config.yaml
num_hidden_layers: 23
vocab_size: 8048
norm: "layernorm"
positions: "rope"
rope_theta: 10000.0
qk_norm: true
parallel_block: true
init: "normal"
init_std_down: 0.0
lr_mult_qkv: 0.4
beta1: 0.95
beta2: 0.95
warmup_steps: 557
max_steps: 8625
MLP neurons of a small language model. Each row is named by its layer, matrix (up: input weights) and neuron, and shows model dimensions 32-159. Each number is 500 + 50 x the weight over its row's rms, rounded and kept within 0 to 999. Numbers have three digits each.
After each neuron's rows, "fires on" lists the tokens most often at its 100 highest values on Wikipedia text that the model never trained on; "fires after" lists the tokens most often just before its 100 highest values on Wikipedia text that the model never trained on.

L9.up727:452541441462498521543472545581472434524372490440507482499423518464532498381599580432520508437542489591503514599501591518456578475491533434554479499507357566545502526548529509497478464584486575507470511477473496496570563460504500514480498487553396470492465513458444468535474457537628446465556529415494497549499474475514494455558445574375407506542511524485597404498505484429458593514515
fires on: "\n", "===", "==", "=== "
fires after: "\n\n", "|", "\n", "out "

L7.up363:562554500495512511498566528512434403513484566450505517535528555440514596552428519478470562544480428511454498525495455479488487512638500519523470464407555512478532566508515469482437461513421585501425390528517453460526569477570613489460487457643388377570453527515484521652531465541548455495480412489527546543565550544497428408546428499419513564514492471476512450502503472550468589429488
fires on: "a ", "while ", "s ", "ating ", "es ", "an "
fires after: "was ", "is ", "aim", "were ", "arriv", "emb"

L6.up657:467487547511519471498515508444395524494474468399578616594474383502470564525445547584490534513452456497463526621409480477524493520470480442500502442419509569467428487478527529579519543489520478478500563487536446537497486455486501471481593508560524468424552521460420512546488457613572556544570464444518582481439497516591474526498415564452486560606410531518532478543575474458539468486488
fires on: "\n", "\n\n", "ol"
fires after: ".", ")."

L15.up9:532419364482506559524466438519490351496463480440435491497531498476485534534536481491487477529514422478419575537569453514495457521476570415536403440417365439477404557508553495484448527527514379493533536607608600522545497548443475530458552394542494460477508487522471523562542461488525566438539499514479536481476460510572406568535519490498514474539478459489638497547528517448517497446545
fires on: ")", ". ", "States ", "a", "N", "States"
fires after: "United ", "S", "D", "N"

L13.up81:549479516547551427593525512478502459589514484388438532477452470555514563511497534548483426542504470487537518488511563384494556529489506440548568554469443573437548487409517507530381504509433470581459516485546554476517514470477480549545557545463466470511471517473475525614506456629555463505511529472549514467607499509489360471618406463476444490484557543485512444555595493469443557512492
fires on: "\n\n", "ty"
fires after: "=", "an"

L7.up268:486448515578486540637564516477441474535477375591587480450502492462485575423505581506436549490494513560481501616478466545542510488480459493623558536479503485458482475549548516561455502553471472485589413432474504498589570517500506398488590533454474358484430562538433400588472443481532512463553480445591538477525570467421468530450471554502481565491510577432558370514517498480525544466501
fires on: ". ", "| ", "- "
fires after: "\n", ". ", "1", "3"

L6.up732:485429464499489505484472467472532421478536493395479472462499462524501536519545460496504535521502498581429532501556467468544555428567544470542390437501500553455578570523591531554466460462469534480496473468427463331441481578514543536574440576496437479522528521484545463495601455549566556471500496482535461569454517526434499451422521567536470504501586477496485333463573588487476476422460
fires on: "the ", "-", "December ", "part ", "| ", "on "
fires after: "on ", "under ", "as ", "was ", "On "

L7.up724:511541475516544446535595460516494580506570437393534561522532397472511549408526458524468520507495497517540473476437404504467475517480591560469464559458430550478529496415486548534439528540510495575477435504526401435555537489353565470485498449536408497391460520542466451626469410594424464461627559500491515480473492546592398545448508546569455493558394549454490436478529522464480558412488
fires on: "===", "==", "===="
fires after: "\n\n", "\n"

L9.up676:575505594490539509559510471519506389497493450535540528554455440527541483390571562508525509518537562499571531613426500493546490505501457494493464398514539516486468504525501471515423519559505578485648474456513509518490530507453475412510548498488508482491493515425504470558494431484569466524418483469491541433510618455544516529548514467431480510485571490460475542621428518526446592494517
fires on: "| ", "a ", "an "
fires after: "\n", "is ", "0 "

L11.up227:522544433481513533556564488457469426498540416478508586527514545482468605551510432498503490517384456460496545470373609441414470485562541564460543591493512461367545510591538541557519443470495506525516476517521442436522490494523540417484522406495478518457519461519491443603527454520466431489599512500497493435503513568576484489555487535504522495624519506521489463512460651474537477376514
fires on: "| ", "−", "== ", "had ", "=="
fires after: "\n", "\n\n", ") ", "| ", "% "

L12.up360:474484418461526515543523504490487445524416504471543489461439409517529547550520446486456396462527421510532505498459514467535518444560475493645583597521497527550500529460545454484445416525476465508496490518495530570619582498502510483420473480474477457497508607477440519444454520592523491456524491455498462530484504605444495583466519447488456496566431515505492481498478647433499592391476
fires on: ".", "2", "0", "1", "+"
fires after: "| ", "−", "1", "0", "was ", " "

L18.up127:532486486506521397562414535500533472492465469454484443479469504453535464492564412453517544560499494552522460518470481497428550550452556453575539522513613525465478613485513444571567522490500439460537388443565594529499532532494613483511494398503506437460508476402500482517504466534431490418565542534561564553489565534496506577532492570441468426572551464488524513504451547442445516491511
fires on: "| ", "fe", "we", "\n"
fires after: "\n", "4 ", "3 ", "F", "5 "

L18.up482:462430479489489480577567540455492497490440516543446551581538456478546613394582440515508538441488504515531452535486494482480435479520573417611500553432504513516540557556568463515486448528499499533446549510446513606420497439465482544531530476473500523429428525397442512551492526554525555572491517449516567476564590518608482530517475513536434478529446571442482449495489440539491596452574
fires on: "| ", "201", "200", "\n"
fires after: "\n", "2 ", "| ", "- ", "3 ", "6 "

L7.up32:526506573587524531586450521468407510491519420543514499507489469551484498520586497451481547532533487585550560499496558517433481384504467391606534562449449502364506433513630553526556544479564403532442452472531592544426436519427508468488483422508538524440502530474500482496517440551585481566547515501459504472447516531516452557497483626478483485543532533574506437443535449487538538393427
fires on: "ail", "ay", "ain", "ac", "ill", "en"
fires after: "F", "sp", "Gr", "B", "W", "ust"

L9.up157:488523451534480452514533574470400511528471487510517558572557515523504497395538450577520543466446450523509501473437547500502454486511590502484458567427452494478476513478513536585482475451557525487411490548586486460552488489478466468462546545436496393490476541523478535641512459483582458494487505453558696557524535495498460426652394612437527479581479555507478496484471461395463385465521
fires on: "| "
fires after: "\n", ") "

L11.up134:531519484476547447511461547535508476517502484423542449458504532639486545531457518609560469555453496607482498590529507541538500487446526535541447415459424507458469476526537452572357495488564449479490510582612377505502428533523450488441573421528544476512417482510504482526475544516568490481557489427577556505429604491571500566476401530508510480580436496450514440545598615563458471458602
fires on: "N ", "W", "E", ") "
fires after: "″", "′", "| ", "- ", "°"

L7.up102:515504557470466445511511471521461455451598529456539548466567459491551604405614386590494508445570491609535531513396539444392516459624520466562549491436442566460527492484515516462495487558507506528476526535486582480525486537453482527438569497543500534535458536491441475519510497532554460529524508459487485488356480505605508533470489494530379526552520520524518528608442496474603501414465
fires on: "\"", "===", "reg", "d"
fires after: "| ", "\n\n", ". ", "single "

L20.up192:559527458505463464548487459477522465492501452409525445541489521525533499526463530517482492453487468551457546436397439455442570581411529409533488508490470572538545482446526560450468423514480552509628477593500576459501491502401610518458571548570457505487434513477527532563549517502474443539537458452463505563479460509504461455544513497534397526469481550464461505498568415521512491450500
fires on: "==", "| ", "\n\n", "== ", "===", "- "
fires after: "\n\n", "\n", "("

L19.up110:480487474490585444527463521515544498505458483508512491556476539480561465421586369491513418514526501511501483527435452456467536517479537478451438533497476615483451623452565449525488515567515402586449496536535512506449512445458604569565654491482456494459444487393531591574469447516497529515579429481546548473517555460502419515438390564433461489483487527481481414524424537497452467566487
fires on: "| ", "\n", "202", "201", "199", "196"
fires after: "\n", "3 ", "| "

L7.up31:554521520481581484512522483528569473462494484505552586494497431541447380479583460443569422557572460533524494443429486536490514464579507423491491569536472513522540441478478508565461369535508450490569403507515434493473581597426574428477512471522425545527463564407465475545552440629425521515571535518463542477605575537565451479495489590443529499497527527415531557530467611413457521457580
fires on: "the ", "very "
fires after: "at ", "in ", "In ", "a ", "At "

L11.up682:544551552496593441507500421501560542574534523499496493510504410611551529541541406558457494520526447565531504459539405379410529505562596408533442462498516571509472495514561410529475524445356416523511501450538509431472563499403490498518499461496495465511455485509505475532524521495580451478512529530613522500560554511610485472545553497453574599462543489542471545517541522521481516519528
fires on: "\n\n", "the ", "a ", "), ", "of "
fires after: "=", "of ", "Team", ", "

L12.up410:516485535522506514541503461551481533475460455480485594488553365517466512462569421519402467563474609590521553490467482439472567471554470336621451442483450472448519445547572502553480358462533531406568538523525450443486573524500564493512483526478470492519528597471525478463526437548423571490550565552507454485413509478590450566487455576507495485526469495520510510568510482421476532522447
fires on: "the ", "(", "November ", "December ", "February ", "April "
fires after: "on ", "On ", "/ ", "age "

L7.up195:539591589466505409558486530516505521498568455517590442472469429606486543549472492510514523482547504493486508489454567435410539504524492438539511494430456480480463477493544315496460519408550515544476456453532569450479455510492457532489612492509421506465489492545492495462509450555506498584517589493533457553512482479537443622565517529460509468516524516570626437433581503473483540441491
fires on: "\n\n", "ain", "u", "en"
fires after: "=", "P", "Tr", "F", "B", "M"

L15.up137:418530499518482551532487551530515546567390430494536569472561518500505515490538462500408406544560550522456515503511548508420538503469578486562423464455474522437519522492484418556510484434498452464584523567545597510501479469394447431543477511529501526518488503502418414539501544554408517635498502501479475545404493465551510494573416519585460518502426446566533504541594546518482579493492
fires on: "3 ", "1 ", "z", "2 ", "4", "0 "
fires after: "201", "202", "199", "200", "197", "192"

L9.up606:457462457616457492550487454660465494547490463436483499468397541446501530443458539503455518577488519511497541626507496484516495487522593562536471460511526507513486551415470415539444541580473502545488544562528468438497517485380544478492491516617457471465505493460458443519547446541449459533460442458533525504488618521550514513496413550465522644492445424539537499549574508500507572442537
fires on: "a ", ") ", "an ", "from ", "From "
fires after: "is ", "was ", ". "

L13.up508:445522465563473497530563493614470533513443488495525476518425355462436540473487512471466516505438538496476507524525462438491516494475583547439539492473496582482591572452481430483495504503517535515554525555487531437514485484512507431476615470456428438517488525424426462523513395539521623505586524586563541523425609446489502487497506488390517544501470524541461435495510580461475574509602
fires on: "\n", "a "
fires after: "==", "===", "oper"

L18.up665:470533437532478527521507480490577425576521505434518431469492484568474470551565428445551592471466433448409475546502493532375468465391529523462430465475373430471472433466601467507543529525553532402556461507533548459513511592465499495422493513500407475529514562445452437509582492614439589548501483533472474489446561450530484565511461476442446585469478493527499445467541496545478479520534
fires on: "United ", "States ", ". ", "National ", "State ", "Soviet "
fires after: "the ", "United ", "S"

L6.up497:466562527440511539505575491506563584494542499460472481553542465543507504436562365531567504524527389539459494556520541551478521467514568559498484470524470517477494528402582389518513459448474414543504536481532526533470455553510543431506444440510488526532410525497540435518562474484560485510533509494517492491453606473612509578475476588534512481529510579471683495526405583461495548449515
fires on: "12", "13", "15", "14", "10"
fires after: "| ", "N ", "(", "M"

L9.up355:441474501483509503509471518419516505497522508425559437463502491524427483480562455594494561559529509492515447528515533431443432426644534414569370501503527549531506608409670524561447477480510458543549450564485503514444476457451561570502518533545396504521574542505510501547571426492411584474530560503553501514450488526450470493494516521450475547521482593484515493522483488488466523485560
fires on: "s ", "et ", "0 ", " ", "Goals ", "o "
fires after: "| ", "'", "R", "G", "Player "

L11.up722:549500526537528536598541418479498406467417464489578408424440537494509495577544516405446489576518572632482514572464498484539462533484518487463414532509374504501498567460521500655396473475445517570477499536542530477552513539469465385487490499553512511489534522504504439522494461514549530525477508479491550558528510524500489558449509491379552534524540561424422536516488497491487461470569
fires on: "| ", "- ", ". "
fires after: "\n", "- "

L9.up404:530532455469551477518487415547523480487478430395550460579443480641397496538464446572569449465518476499550553495458532476541560489504517409534484496438556581444537519517505545552511505520507515504504627524487538453522589473390573357533505493514449525427504520521472492540557468519470528547588440440481616498476451600530413540498506532449455553529449568540500402436527539488513565477482
fires on: "==", "=== ", "In ", "==="
fires after: "\n\n", "life", "History", "ography "

L12.up624:503520547519519539512520444484589501535473520460542513491561507525539520591545400476521465458548397498459488592493508503487490435439555552528447615478468592479505480388610447491484504605600524484462598485446495487550509438525588556486535457537495321481456586494452404518477482480496446502523601408434522468552559547473480482517516584528480583518459493496537491491337495441480538464479
fires on: "1"
fires after: "| ", "; ", "–"

L6.up647:469463463589514538547645496522481412488528409507580453489449517463436535524492505544460497533482439524509493621378474531522490468528512518510579493505415487451524533499531354462427331399530492530535458473506481540577522510519490444477521512471484469506459521492418495514491451513503468489497502483533559467560502486476447474484418536540449511560470570475523462502443551543418532443570
fires on: "| "
fires after: "\n"

L16.up429:524571463550503599549506558463496503508568447446432468492461540563515508345584454535448464503480428526463524501466483472502522508574547549460596490470478448489470635413537405530522468504528441515476513499521526540480542497413548506526532545478515503481447482486575495523537449554607487539560531509475408502512562459546355530548438520544547527485521515497637509532434543510482565368521
fires on: "15", "16", "13", "00", "11", "14"
fires after: "| ", ",", "M", "-", ": ", ". "

L11.up127:509518468572545447485465526504495427534453523522422636575529452515466546480519378536516524539456529523473531506526516485545436536545558473436571529477441497460476476477462523552476546412592561527484512529561480372535577471469522444508600527483461417506478465510474503620485412494574466512513484540564579555483499521494410454531393549423472491630498531493501432483559509443446425387520
fires on: "| "
fires after: "\n\n", "\n"

L6.up716:403472442526564457586557496532473483516517505425528578485547431494419503510526475457549334481466499492465588505557493464522560480509636600467526466497446521490547521440499437602579493532447506440564372498485548410515545518465489499446513506532481498511495504388432489459528526518505503536538554559478544545480495477560516613584456491512480572457484409534531457475503474539434572504560
fires on: "\n", ". ", "twel"
fires after: "==", "==="

L11.up534:494532596567551495479465550480512530509556450582536427488471453501398477563529427491658444494375567560510508508514480476512503494550447444452438514472418516502479519432484460479452519479498413518482400481480441524581577602454483507537532461578397521499428568533529476513521471490460498522557522498504609491433523484458524595495501548486552488463532560394520503530487492588386504481517
fires on: "–", ". ", "-", "and ", "Years "
fires after: "No", "1", "2", "0", "6", "in "

L6.up578:507511374608483487521559528501421447486535461505562551529498533506461486479504433560498482515409448480508475499443504535517479509523551429495500517509408455442509598482487482511457479440527527542550439524565449515593610485475531491483558527502496482502458497518470518524503408501527440475503500514605633496499492469545343396510468512542564441553453558509456487482507543547407460448547
fires on: "| "
fires after: "\n", "\n\n"

L11.up44:510589440569511468625464548521429433533465545439581511592534411456464554482481486558500472567514583519461539489462538511509464432596491512483544435509495449458441481469542434534385445525476523491508481538516508594539538513503493472423523503492547449404520462448458516480610456530483450486475535558487512549541481411484521441478493624450549516497471440475572488505503513505485531501619
fires on: "ir", "u", "og", "ub", "ri", "un"
fires after: "st", "St", "D", "th", "d"

L11.up12:484569543530470531641434508461462564540479431389508433503551420451403452513533524521467479568521506552437537454553491506487624524518546462458552456484400523482493469499484485482467520473500445472552476452455566467446519482515536424500602504512514494461491510510481554479550466462430483641529509500573509552480469453582439537384446526494557502534342533446512504478575511455537596489519
fires on: "\n", "\n\n", "- ", "u"
fires after: "==", "|", "\n"

L9.up35:579529525528605508489508533569535454562517416493507551484530440509518416543523456457487553493394499450438462493456485528493576490515613467454549510432481518548530587426494536468554450452378480542592484511628471449576540505471504431505492472507508544466506510468512475474574422569574432569491528549548511453445586478486456470485498534539546518501544533491474535487516657437399456489485
fires on: "the ", "- ", ". ", "| ", "k", ", "
fires after: "\n", "in ", "var", "to ", "Lam", "\n\n"

L12.up707:495484529575559482514518503428457410558501520412504493481544426530421557447534530529525504506412623547512524525455394458453536395578455445555476513511453593494566481504439504526489454515434583461447523528536516518508565561499598415478467472497486481531476500398539481601582443511501565471520578516580537464482523535461443548620507506488494493447462484519539446524510614468507495515506
fires on: "the ", "h", "-", "l"
fires after: "-", "of ", "on ", "et ", "in"

L9.up709:467506501477563534524442516497461500526487460493540516451366408473482509490522611523449521506378598581448502545438526559553519515472486566539410465520424382493423489512494437472472461484498417546472454517572407509503520497532484505475474491501465525465405486579545465433460480499423540546537553388526616491550600480495446524584517571587499489546521504479594471491539522468471554499540
fires on: "N ", "- ", "| ", "from ", "includes "
fires after: "\n", "°", "″"

L16.up766:483393551613522510499511511506423530492426489523465472485484580469586429535547455539486488413518557458514509487486443440529520575450426533529572426425420485418480555526529513479431529412512470576526432574624482394414492461470451511484496364595567439520501517496407466485522483519459443516432540534459512453466541479562540533529418548464493515504461501466522354583611448463450544472463
fires on: "2 ", "3", "3 ", "2", "4 "
fires after: "200", "197", "202", "199", "198", "| "

L6.up415:532535498543617473498469548498447508458447481530479454624555466494562533472528555444484564479490431460452562573451572462488548495454562567500520478459519614499416548489532501482428484459587446497496411487484512502464493505432554415458552582523505511504488515488439519510546506585435466571430611512480626497437535452515521522472467560412426517535568434540472506473489585475471588415443
fires on: "9", "1", "3", "5", "4", "9 "
fires after: "200", "199", "198", "201", "202", "196"

L11.up231:512493474438494549648480514531508510477474421444540464476479520560449531461490449510527475582622543524522483565473470438581510490460517457433343491488483504554541556469504510527463443566469462496502537513566521535468553525350465447513445603554490391542590518559453488538543467501501449564556516499429559526423554459526507529487526521434444586497443537421525516496480547524418580578443
fires on: "0", "Goals ", "Score ", "Notes ", "|", "Apps "
fires after: "| ", "("

L12.up371:515487502454473443588549495415416393493521508458524463536619512491391574452458479420476494551505449636526466541501466537469525504455535517589422521507414507497514660469486469661484472538520479560484478483554557440457477467481544439493488526495533410455485540505458431517532457514577509656567471452541481457512550537543480554433586485460445492535431514424489516533449544516451520490507
fires on: "| ", "were "
fires after: " ", "- ", "\n", "votes ", "there "

L13.up75:556543504495625554490511447551474415517554503458494510554429522594503509417515506521450498603464484481515487574518457527535503458563495555526496518542477499440467502506487503513478514443441503532549540482458529436576461482404525485479471519509514452433596545531435498431580532482462593529523473550473502461568541529531356480552460507471419452460417503573603429485529463531450527529439
fires on: "He ", "She ", "Personal ", "Early ", "History "
fires after: ". ", "\n\n", "==", "== "

L6.up6:462460487523512520519523522459496499444543507505463518529528503478520533505470439516596440555357473540499557598512467429510478509573572505430501401539416521486508578456441426559433487457433525468589571513529480505551570534477512499491585413503449411504468478565471508480501481506513463507509456651511557510476533505562456449418426536537561482556395488555486402489554515507448489515450
fires on: "that ", "\n\n", "\n"
fires after: "==", "als "

L7.up551:535539584447568501503514467490468546485551449452517471526537464459427507523539452550505485445597506552530502481479399471475554473540524555492483536404376504505478426496604423491545488447464483536511414543537524534387456611562438349501466476494463484466475534507529475503518486434459508509595585479510474408503514592430488522515510499524499553497504508437524481553463580529489452381556
fires on: ", "
fires after: "p", "6", "4", "3", "1", "2"

L19.up49:553461440577537475556484584534525444526535434484476475530494499563423483503535434465539499468433513640440452557370547542483475502539512498535410424499492517454441531500527452501522468390411557520512521484517606483564572404538524494531574485592465466522556535486470532454425397528498441530482529501474456469505438452529523562577438513508426544571424509444571443447459486449400469438566
fires on: "| ", "=== "
fires after: "\n", "\n\n", " "

L11.up359:501512507465451522560549528465463494534523388517535486572500381476391510415508505578470469505420571504448462532501474491475507496532527494545579502493423483523467569460481467461483477575458512498568542574522437487635530502445632487523494545509509495506536529437511455530589503432583507508530538576533536360440509516480488516523527444518530492467474415437542444514541482539452587535483
fires on: "r", "y", "or", "th", "ott"
fires after: "Fer", "ot", "in", "C", "1", "In"

L7.up239:490584516492470482531509398501504393469520485495514408524506457591588593384587415544412438427486507539552464468465437560436613472552499609643547520470495536569536491472492481496530440537546457516551523445476498473630515527431527543496476484511500502518466528487536527589502502549505400523537525421549480473384483491597441536492432564519469502478473544466577500539490568548439544428447
fires on: "\"", "("
fires after: "| ", "a ", ". "

L6.up356:471554460564565375506526511421430493585492484514469587475444502532468482525535518537540470543443429530494449531479494432512486468524506474415478512451357572468534523476526509593489468548464478448610552495493422513504542596470569389484602509499453539559506482476442459485581475519497499481555543540500601517468605496484442509475366553493551568463494453444476504463487534483549629500559
fires on: "the ", "July ", "November ", "September ", "December ", "May "
fires after: "in ", "In "

L7.up591:638556576519608391593545416551514389459572429454557505571467515557517485464564434621483473505492521497440457469420502546470452513487543473600433435508496468525448563482526474546427553457516453506537479588550551522444569489578501483507553458525489444478448515498496528660528405518539525539535514501501529555456538510559511529564531511582539491504468492503507456520451459612514443513431
fires on: "- ", "\n", "| ", "\n  "
fires after: "\n"

L9.up32:498488592538546578492445568450487522527529480480495391512486419491495608571526436563542514489465500612471485499447525490456508445498490379495454551410491509567493471477612470513475465465506410520495404512499521462472504533441496536426521530456505511517459542526465479471528444583495432502501602442479496549422512475514457553452487567574467518466453535528466512421570687559469515461527
fires on: "–", "rd ", "-", "th ", "1 ", "un"
fires after: "3", "2", "| ", "4", "6"

L13.up0:524451552548446546501443420514416515544486543482564513539508461560466531429443411547466428550409450572540595594482502525550584508480499522466489504420491493491555461519491453524470531482459441401572480454466537507488636471383491416517533515550496492502412628600413497513586502509515536538571529399453520499555468563493510488520432524465403532595428426514519543534573473508500555494412
fires on: "She ", "He ", "The ", "It ", "This ", "she "
fires after: ". ", "). ", "where ", ", "

L12.up379:471459522473430491511546503513592448488486451437491435575557404512440562468616488505510508483510524498454608547534539540521454527530498458462436424559422439435468509417521500563394508635506426490550468503549533565487437564511555494397544566527443491520540573467452468549581505498459629510553516455474527460489559495466467505517477557442522564554470570455546487502510568490489439471500
fires on: "s ", "States ", ". ", "."
fires after: "'", "United ", "S", "U"

L6.up679:525539506526514466531479551441390509460401537514497487474448521503562503493511540565393398531544510422447592544507525416448506499486579473575566418526495610392485415555598429581492501357527523485518530550497496468461477493404503449461484552574512526522521547532426436544510537477432479502518457522463419520468568464608514455456452576451503534532489459572482470511471543556511566426466
fires on: "4", "2", "4 ", "6", "1", "3"
fires after: "202", "201"

L11.up657:483590524615538505562505454509548500471447563468467533517495418530508648497344460572494424567497542536515527550448439460501523534541573509446481377441434593480494579424504437579467502449443527472528474579518491477514448482500447478483549489573549427506514522513482507464570465520545507497557502546485621479509608454528499463506493455391542525496450461506505406533480597500480500457526
fires on: "\n", "\n\n", ": "
fires after: "==", "s", "born "

L7.up316:449574513540496504550571493490520483499535423457469443492541531507440475418569462560515482584518474590528484508555413422512582538526549495502508440488422497456524561365490439535458477477457414471589547431545523478591430522530459540507502466540413473517412459577429488512475480545570479524572540404543538488501498596519461488523444552524530469511418508501561514494502544559572558550533
fires on: "\n\n", "\n", "as ", "like "
fires after: "==", "|---|---|---|", "such ", "===", "|---|---|", "|---|---|---|---|"

L13.up595:517502592534642480564484537552514446505512460423596575504492545543467539550512543590494413566424489549517529540520543456451435486483566558477527574497432457528563559402504373461434525520441504570514436371515558405520519484455487459388517482570448467471485522471439496565539484520545507540467548548556494402485473548488411438512480488523452529483477471498553459526567593478491505476524
fires on: "\n", "\n\n", ". "
fires after: "==", "=", "var", "M", "| ", "."

L13.up114:450468453508493499554532483450494507488450489414553414470553501493416529503495466525480506493509538509491557540491508517483620469503464492500415582436379488571461486477582442547500432479579464467516558493484594524515525505556443418502560476537417487560522458516450448432506471481555436534546543441462517437508540490537442586516521463460515617616495583417554504558575558495571517418481
fires on: "- ", "— ", "– ", "| ", "X ", " "
fires after: "| "

L15.up409:452545476494535487508489533441512466640545521431524486529528393477505524471523523454553509464481574569470534476488428542456446525536555552536519559499485559500559436498549521492357361558450414485574511489523478466591588461473554521526518480483492557514475515444522501529575495560530444510533553425559461519584511509546515508539488523525498631544480499504484490529473660529478430454531
fires on: "the ", "t"
fires after: "of ", "in ", "Cal"